Weights of a small GPT-style language model, trained from scratch on English Wikipedia: a variant of Muon for these matrices.
MLP neurons of a small language model. Each row is named by its layer, matrix (up: input weights; down: output weights) and neuron, and shows model dimensions 128-223. Each number is 50 + 10 x the weight over its row's rms, rounded and kept within 0 to 99.
After each neuron's rows, "fires in" lists the words (lower case) most often at its 100 highest values on Wikipedia text that the model never trained on; "fires before" lists the tokens most often just after its 100 highest values on Wikipedia text that the model never trained on. A number after a token or word is its count.

L7.up200:44 56 52 35 48 57 58 22 63 51 59 45 40 46 48 51 51 46 48 37 52 53 56 42 38 49 58 38 42 49 82 54 59 64 51 56 44 61 59 66 43 34 69 72 49 59 47 48 49 43 52 60 51 65 44 33 54 65 36 54 56 67 56 58 61 40 49 64 46 51 48 32 35 66 60 54 55 50 41 51 43 55 39 73 60 56 49 53 44 55 39 66 49 42 50 32
L7.down200:37 46 63 40 49 41 47 53 53 55 66 37 42 45 46 50 58 45 55 42 57 32 65 51 68 42 46 47 36 31 56 44 52 60 45 72 52 58 58 42 48 40 39 58 50 46 58 57 76 48 44 46 66 44 57 73 48 64 56 41 57 55 48 50 61 47 71 55 51 72 53 59 50 59 50 71 68 36 54 49 63 46 53 50 49 47 61 55 44 35 40 48 47 57 47 53
fires in: "2" 12, "4" 12, "5" 11, "3" 9, "7" 6
fires before: ":" 29, "–" 8, "." 7, " episodes" 6, ";" 5, "/" 4

L4.up226:41 46 65 74 42 56 45 59 42 68 48 60 55 42 49 69 47 41 62 47 35 50 56 46 55 68 37 55 32 49 47 55 42 40 46 50 61 41 45 35 39 42 36 59 47 62 46 53 51 63 32 34 60 43 58 66 74 42 48 69 63 45 46 57 61 57 64 56 35 44 64 48 40 42 60 59 35 55 43 44 59 64 35 37 34 56 46 56 72 45 59 43 41 38 36 40
L4.down226:66 68 37 46 46 47 48 39 57 49 55 43 61 67 62 45 63 47 46 38 49 40 59 57 41 40 69 46 48 48 58 54 47 73 55 51 55 59 55 60 50 68 55 48 47 47 46 54 48 35 56 37 44 25 55 27 47 38 59 62 54 47 32 37 39 63 24 50 33 38 54 36 40 57 57 51 63 65 71 60 44 32 56 46 46 45 58 60 55 61 46 54 52 52 47 55
fires in: "1" 35, "3" 19, "2" 11, "4" 5
fires before: "," 49, "." 14, " |" 12, ")" 6, ":" 4

L3.up664:54 46 53 47 63 45 43 63 50 49 58 52 45 44 46 46 41 64 57 47 58 38 62 51 43 37 51 33 55 39 40 72 52 73 64 47 36 34 33 63 61 52 29 43 38 43 26 51 63 57 50 45 48 56 50 52 49 39 41 41 63 38 50 55 68 54 59 62 48 44 46 60 64 38 43 42 38 54 45 62 52 71 51 39 60 40 55 39 46 45 54 50 50 35 50 49
L3.down664:55 67 52 38 47 59 46 65 54 39 42 46 55 52 43 50 40 63 56 52 49 38 43 39 47 35 32 42 50 52 67 48 67 64 33 31 52 55 42 51 43 60 50 57 49 51 41 41 60 58 42 69 37 43 47 35 54 56 59 49 53 42 44 49 43 55 41 49 21 31 46 64 53 54 47 45 51 28 49 65 45 64 56 48 56 59 47 46 49 51 56 55 44 58 59 50
fires in: "began" 22, "into" 12, "started" 9, "entered" 8, "founded" 5
fires before: " in" 17, " to" 12, " the" 12, " on" 6, " into" 5, "l" 4

L3.up879:36 49 57 58 41 45 58 43 42 40 57 44 34 22 40 54 45 49 67 49 56 46 59 67 53 57 53 47 16 51 54 54 62 54 47 38 48 52 60 62 60 63 56 46 38 58 33 41 59 50 45 52 49 27 43 47 58 57 43 60 36 47 45 25 67 48 46 48 42 37 31 60 56 55 44 28 56 54 65 43 40 62 58 40 48 47 32 72 49 42 67 62 57 55 57 53
L3.down879:28 65 51 75 50 18 32 43 64 53 57 45 45 54 39 51 48 65 56 43 53 58 55 53 78 51 47 57 47 57 34 54 48 23 44 39 53 52 64 47 44 65 57 54 68 63 62 47 44 45 28 40 57 46 28 54 58 56 47 65 36 40 55 48 72 35 61 38 46 56 36 50 50 40 65 35 55 53 51 49 41 50 45 52 70 38 69 62 56 47 48 41 59 58 60 48
fires in: "of" 66, "noddy" 7, "among" 4, "on" 4
fires before: " the" 45, "dy" 7, " his" 4, " which" 4

L7.up888:44 57 61 63 46 55 67 53 57 63 59 47 60 70 37 51 41 49 46 58 60 47 57 30 46 41 50 65 35 51 54 59 58 35 37 51 64 37 49 52 44 54 35 43 35 44 56 56 44 60 63 53 59 50 54 60 46 42 44 49 43 31 42 67 55 66 49 45 46 54 32 58 55 34 47 56 50 38 73 45 48 59 57 48 44 36 46 29 49 44 47 55 72 64 66 42
L7.down888:43 66 50 52 44 41 41 44 67 43 58 39 66 59 38 41 55 58 54 63 44 56 56 48 45 74 51 55 54 35 63 68 55 62 48 47 38 50 51 51 49 46 53 39 49 58 48 63 41 58 33 81 51 59 44 42 43 16 52 46 32 59 40 52 44 56 39 48 54 60 44 47 64 43 35 53 60 40 62 44 57 51 37 51 54 47 55 60 35 41 63 55 53 55 38 41
fires in: "based" 22, "born" 14, "died" 6, "established" 4, "focused" 4
fires before: " on" 42, " in" 17, " by" 6

L4.up131:54 42 52 47 57 55 41 42 42 69 41 64 54 30 61 46 59 30 62 53 57 46 67 55 60 29 31 44 62 36 43 36 62 43 34 50 47 39 66 59 46 43 37 36 52 58 45 47 54 51 26 52 56 49 48 52 49 62 42 55 43 50 48 44 49 56 38 49 52 59 59 57 51 70 42 38 58 44 60 43 30 54 24 25 53 45 64 50 31 47 66 66 57 45 61 43
L4.down131:44 55 59 52 65 44 41 51 40 58 57 58 63 51 47 52 42 55 46 45 53 48 42 46 49 40 46 60 50 63 51 60 66 47 54 46 34 49 41 47 45 61 55 55 45 61 46 58 60 40 51 74 43 55 61 56 37 54 51 44 59 48 59 54 38 45 56 56 56 38 47 51 55 50 54 57 64 54 64 49 52 52 61 48 59 41 43 53 39 53 32 29 61 57 44 52
fires in: "on" 27, "by" 26, "from" 12, "in" 10, "at" 6, "of" 6
fires before: " the" 48, " a" 4, " his" 4

L7.up855:72 42 56 25 47 65 52 68 66 48 34 30 34 36 32 45 30 39 58 57 34 70 68 50 63 73 57 55 56 46 46 62 66 42 44 34 23 43 51 52 38 42 63 50 50 42 53 34 32 31 62 47 47 28 38 51 51 61 53 64 48 53 41 66 47 63 55 49 48 43 49 37 52 48 62 73 50 43 62 70 45 69 40 54 51 47 44 37 63 64 55 62 50 59 48 45
L7.down855:38 69 59 35 43 44 51 43 51 50 69 56 35 28 54 54 58 44 58 52 66 35 56 43 46 69 38 67 52 30 56 53 54 48 43 35 54 44 49 57 53 78 48 51 60 40 67 53 41 43 58 52 61 37 62 57 39 52 36 48 36 52 45 44 62 55 53 34 42 53 34 47 63 43 43 44 51 54 54 64 45 29 38 50 53 48 71 57 55 46 49 53 42 62 35 46
fires in: "microbiologist" 28, "bacteriologist" 7, "chemist" 4, "diver" 4, "servant" 4, "bishop" 4
fires before: "\n" 42, " and" 12, " (" 6, " who" 6, "\n\n" 4

L3.up398:49 52 58 57 57 53 46 48 38 58 56 63 41 61 50 56 47 66 60 40 57 57 53 76 50 48 58 51 40 38 54 57 42 45 36 43 53 51 50 50 49 32 40 44 52 43 58 58 55 44 73 58 38 53 47 52 46 59 63 56 47 60 51 45 57 39 43 54 62 52 55 50 49 47 37 61 46 42 51 61 53 66 56 43 24 54 54 39 32 56 44 47 61 51 62 39
L3.down398:53 52 62 47 63 55 49 44 39 48 44 48 80 52 52 63 38 61 62 47 34 41 68 32 64 35 68 49 45 55 54 53 51 52 57 52 52 56 50 47 46 61 47 45 50 33 53 53 56 51 41 56 58 47 38 48 54 46 39 31 49 50 34 49 43 50 47 42 57 46 55 56 68 46 48 59 77 38 57 44 47 67 35 54 56 68 47 67 18 57 46 42 49 38 42 60
fires in: "located" 24, "born" 16, "based" 8, "held" 5
fires before: " in" 27, " on" 20, " at" 7

L4.up707:48 77 50 43 59 56 54 42 56 54 59 68 49 43 46 43 51 42 45 51 51 27 42 70 45 53 55 33 57 55 57 56 61 61 35 53 48 41 52 51 51 22 37 47 65 39 65 53 39 45 73 48 59 36 40 44 23 64 62 59 52 59 56 40 69 63 61 45 54 38 52 43 62 56 55 50 45 42 58 56 58 39 53 46 30 62 63 55 59 65 45 56 40 53 51 45
L4.down707:23 67 48 50 62 49 66 55 43 49 38 42 50 62 47 52 71 40 61 49 45 56 30 51 36 56 33 75 63 42 62 63 48 33 44 48 48 40 39 40 48 55 66 47 45 50 57 57 40 34 36 43 51 42 46 52 47 59 60 47 54 54 66 67 60 38 57 44 51 31 59 43 62 46 59 59 56 47 63 63 65 56 42 45 65 37 48 52 55 56 44 48 71 83 37 51
fires in: "microbiologist" 31, "bacteriologist" 18, "player" 8
fires before: "\n" 59, "," 6, " (" 4

L4.up107:72 64 36 41 67 59 64 46 66 47 48 60 47 72 37 46 37 32 40 61 60 34 35 50 47 47 48 55 54 54 56 93 48 57 67 47 59 38 48 61 56 52 42 59 30 63 53 62 53 37 61 62 38 27 58 51 36 57 48 50 72 50 35 51 59 71 44 61 71 58 34 41 56 54 46 48 47 49 39 51 33 56 51 41 51 39 45 33 40 33 40 49 50 48 46 52
L4.down107:38 50 59 55 54 55 47 23 41 62 53 49 59 48 48 40 73 52 42 52 48 55 60 67 40 53 51 40 43 58 55 49 54 56 36 55 63 59 56 61 44 45 46 47 51 51 34 46 47 50 40 67 55 48 52 33 56 41 32 52 44 45 40 36 48 42 43 64 32 45 63 56 49 60 68 60 57 50 55 53 56 30 38 60 47 46 50 60 44 46 35 60 39 62 50 56
fires in: "in" 44, "of" 30, "during" 12, "began" 5
fires before: " the" 40, " his" 6, " a" 6

L7.up326:57 54 62 57 44 44 61 53 37 44 52 62 34 49 54 37 59 35 63 51 32 59 62 42 34 59 49 45 39 36 51 57 40 48 31 52 60 39 58 60 30 63 34 49 71 54 42 55 58 40 56 42 41 54 67 66 61 50 60 45 55 59 39 57 60 61 63 54 54 57 61 57 60 53 50 54 41 43 47 47 58 41 31 49 29 47 50 40 54 40 52 47 36 36 50 29
L7.down326:40 40 52 51 50 51 41 29 57 48 50 69 41 66 63 61 62 42 41 43 43 70 51 48 57 52 53 50 52 79 57 66 60 61 38 54 40 40 54 41 54 53 36 43 41 40 49 46 73 59 37 47 52 55 46 46 62 48 48 60 52 38 44 40 47 60 40 48 65 30 47 33 41 58 47 64 55 48 57 57 50 40 44 53 46 54 41 30 46 53 25 47 42 57 54 47
fires in: "2" 26, "1" 18, "0" 17, "3" 15, "5" 5
fires before: "." 32, "," 23, " |" 15, " in" 4

L7.up871:79 40 44 40 41 54 75 31 56 59 42 55 51 63 23 49 47 38 53 61 55 61 55 49 35 38 54 57 46 52 57 45 46 48 53 54 33 41 75 52 32 44 54 45 45 64 48 49 71 51 62 49 35 45 36 38 46 54 47 48 47 73 45 50 54 43 56 56 47 66 61 56 44 58 61 45 56 52 33 53 42 37 45 49 57 64 43 46 61 46 57 37 38 42 40 55
L7.down871:55 53 54 55 67 35 53 37 51 56 37 65 44 64 56 45 57 56 55 47 64 49 53 38 65 50 55 40 45 32 42 47 61 58 54 49 50 69 48 57 45 63 55 55 53 53 62 57 60 61 39 54 43 54 40 43 45 33 45 49 48 63 57 58 48 59 59 51 49 51 57 50 45 53 40 38 36 67 37 56 57 68 46 55 31 45 34 33 36 43 69 69 44 48 40 69
fires in: "according" 16, "due" 16, "up" 13, "along" 10, "upon" 6
fires before: " to" 55, " with" 12, "on" 6, " in" 6

L3.up363:53 61 42 56 61 52 52 44 59 48 61 53 58 43 42 37 57 42 39 71 51 50 52 63 45 35 64 46 47 48 61 65 56 52 45 47 68 55 47 75 37 46 43 50 39 46 35 51 50 52 56 48 46 39 48 46 51 57 44 60 69 58 66 59 53 51 34 49 55 49 44 46 48 41 59 51 55 62 58 51 37 54 55 61 45 40 50 44 28 48 60 58 30 59 51 44
L3.down363:50 63 41 67 46 58 37 37 44 45 50 73 50 39 40 58 48 60 49 55 62 40 41 46 60 37 57 48 49 53 40 56 56 38 54 61 39 41 64 66 49 38 53 49 37 63 61 50 55 43 40 90 44 29 46 69 45 58 59 61 52 43 57 45 55 43 43 38 38 47 56 64 51 48 48 47 41 64 53 65 40 47 49 36 54 29 55 51 52 53 55 47 53 42 49 27
fires in: "of" 35, "led" 14, "codman" 8, "headed" 4, "founded" 4
fires before: " the" 37, "man" 8, " to" 5

L3.up582:64 60 49 57 43 65 55 40 40 66 28 55 48 38 42 39 68 39 54 54 40 66 40 52 50 36 69 39 49 64 41 51 42 44 43 46 53 49 47 44 61 55 45 42 53 56 57 48 73 36 21 32 61 37 34 38 57 48 52 41 35 54 45 49 61 35 58 36 51 44 58 43 47 45 50 58 44 68 22 52 56 52 49 50 39 33 39 43 59 43 43 43 62 46 48 54
L3.down582:44 48 53 50 70 39 54 17 73 51 51 47 49 46 49 39 55 58 44 51 48 58 58 30 53 58 47 57 61 51 65 64 74 30 66 54 32 62 56 56 47 60 42 52 29 71 58 47 45 30 49 58 34 48 56 48 62 57 45 48 60 48 43 64 42 47 41 54 48 47 59 38 44 56 51 47 56 50 52 43 54 35 66 50 74 45 58 62 57 53 60 38 41 70 54 60
fires in: "6" 17, "5" 12, "7" 12, "9" 10, "1" 10, "2" 10
fires before: " (" 54, " |" 11, "%" 9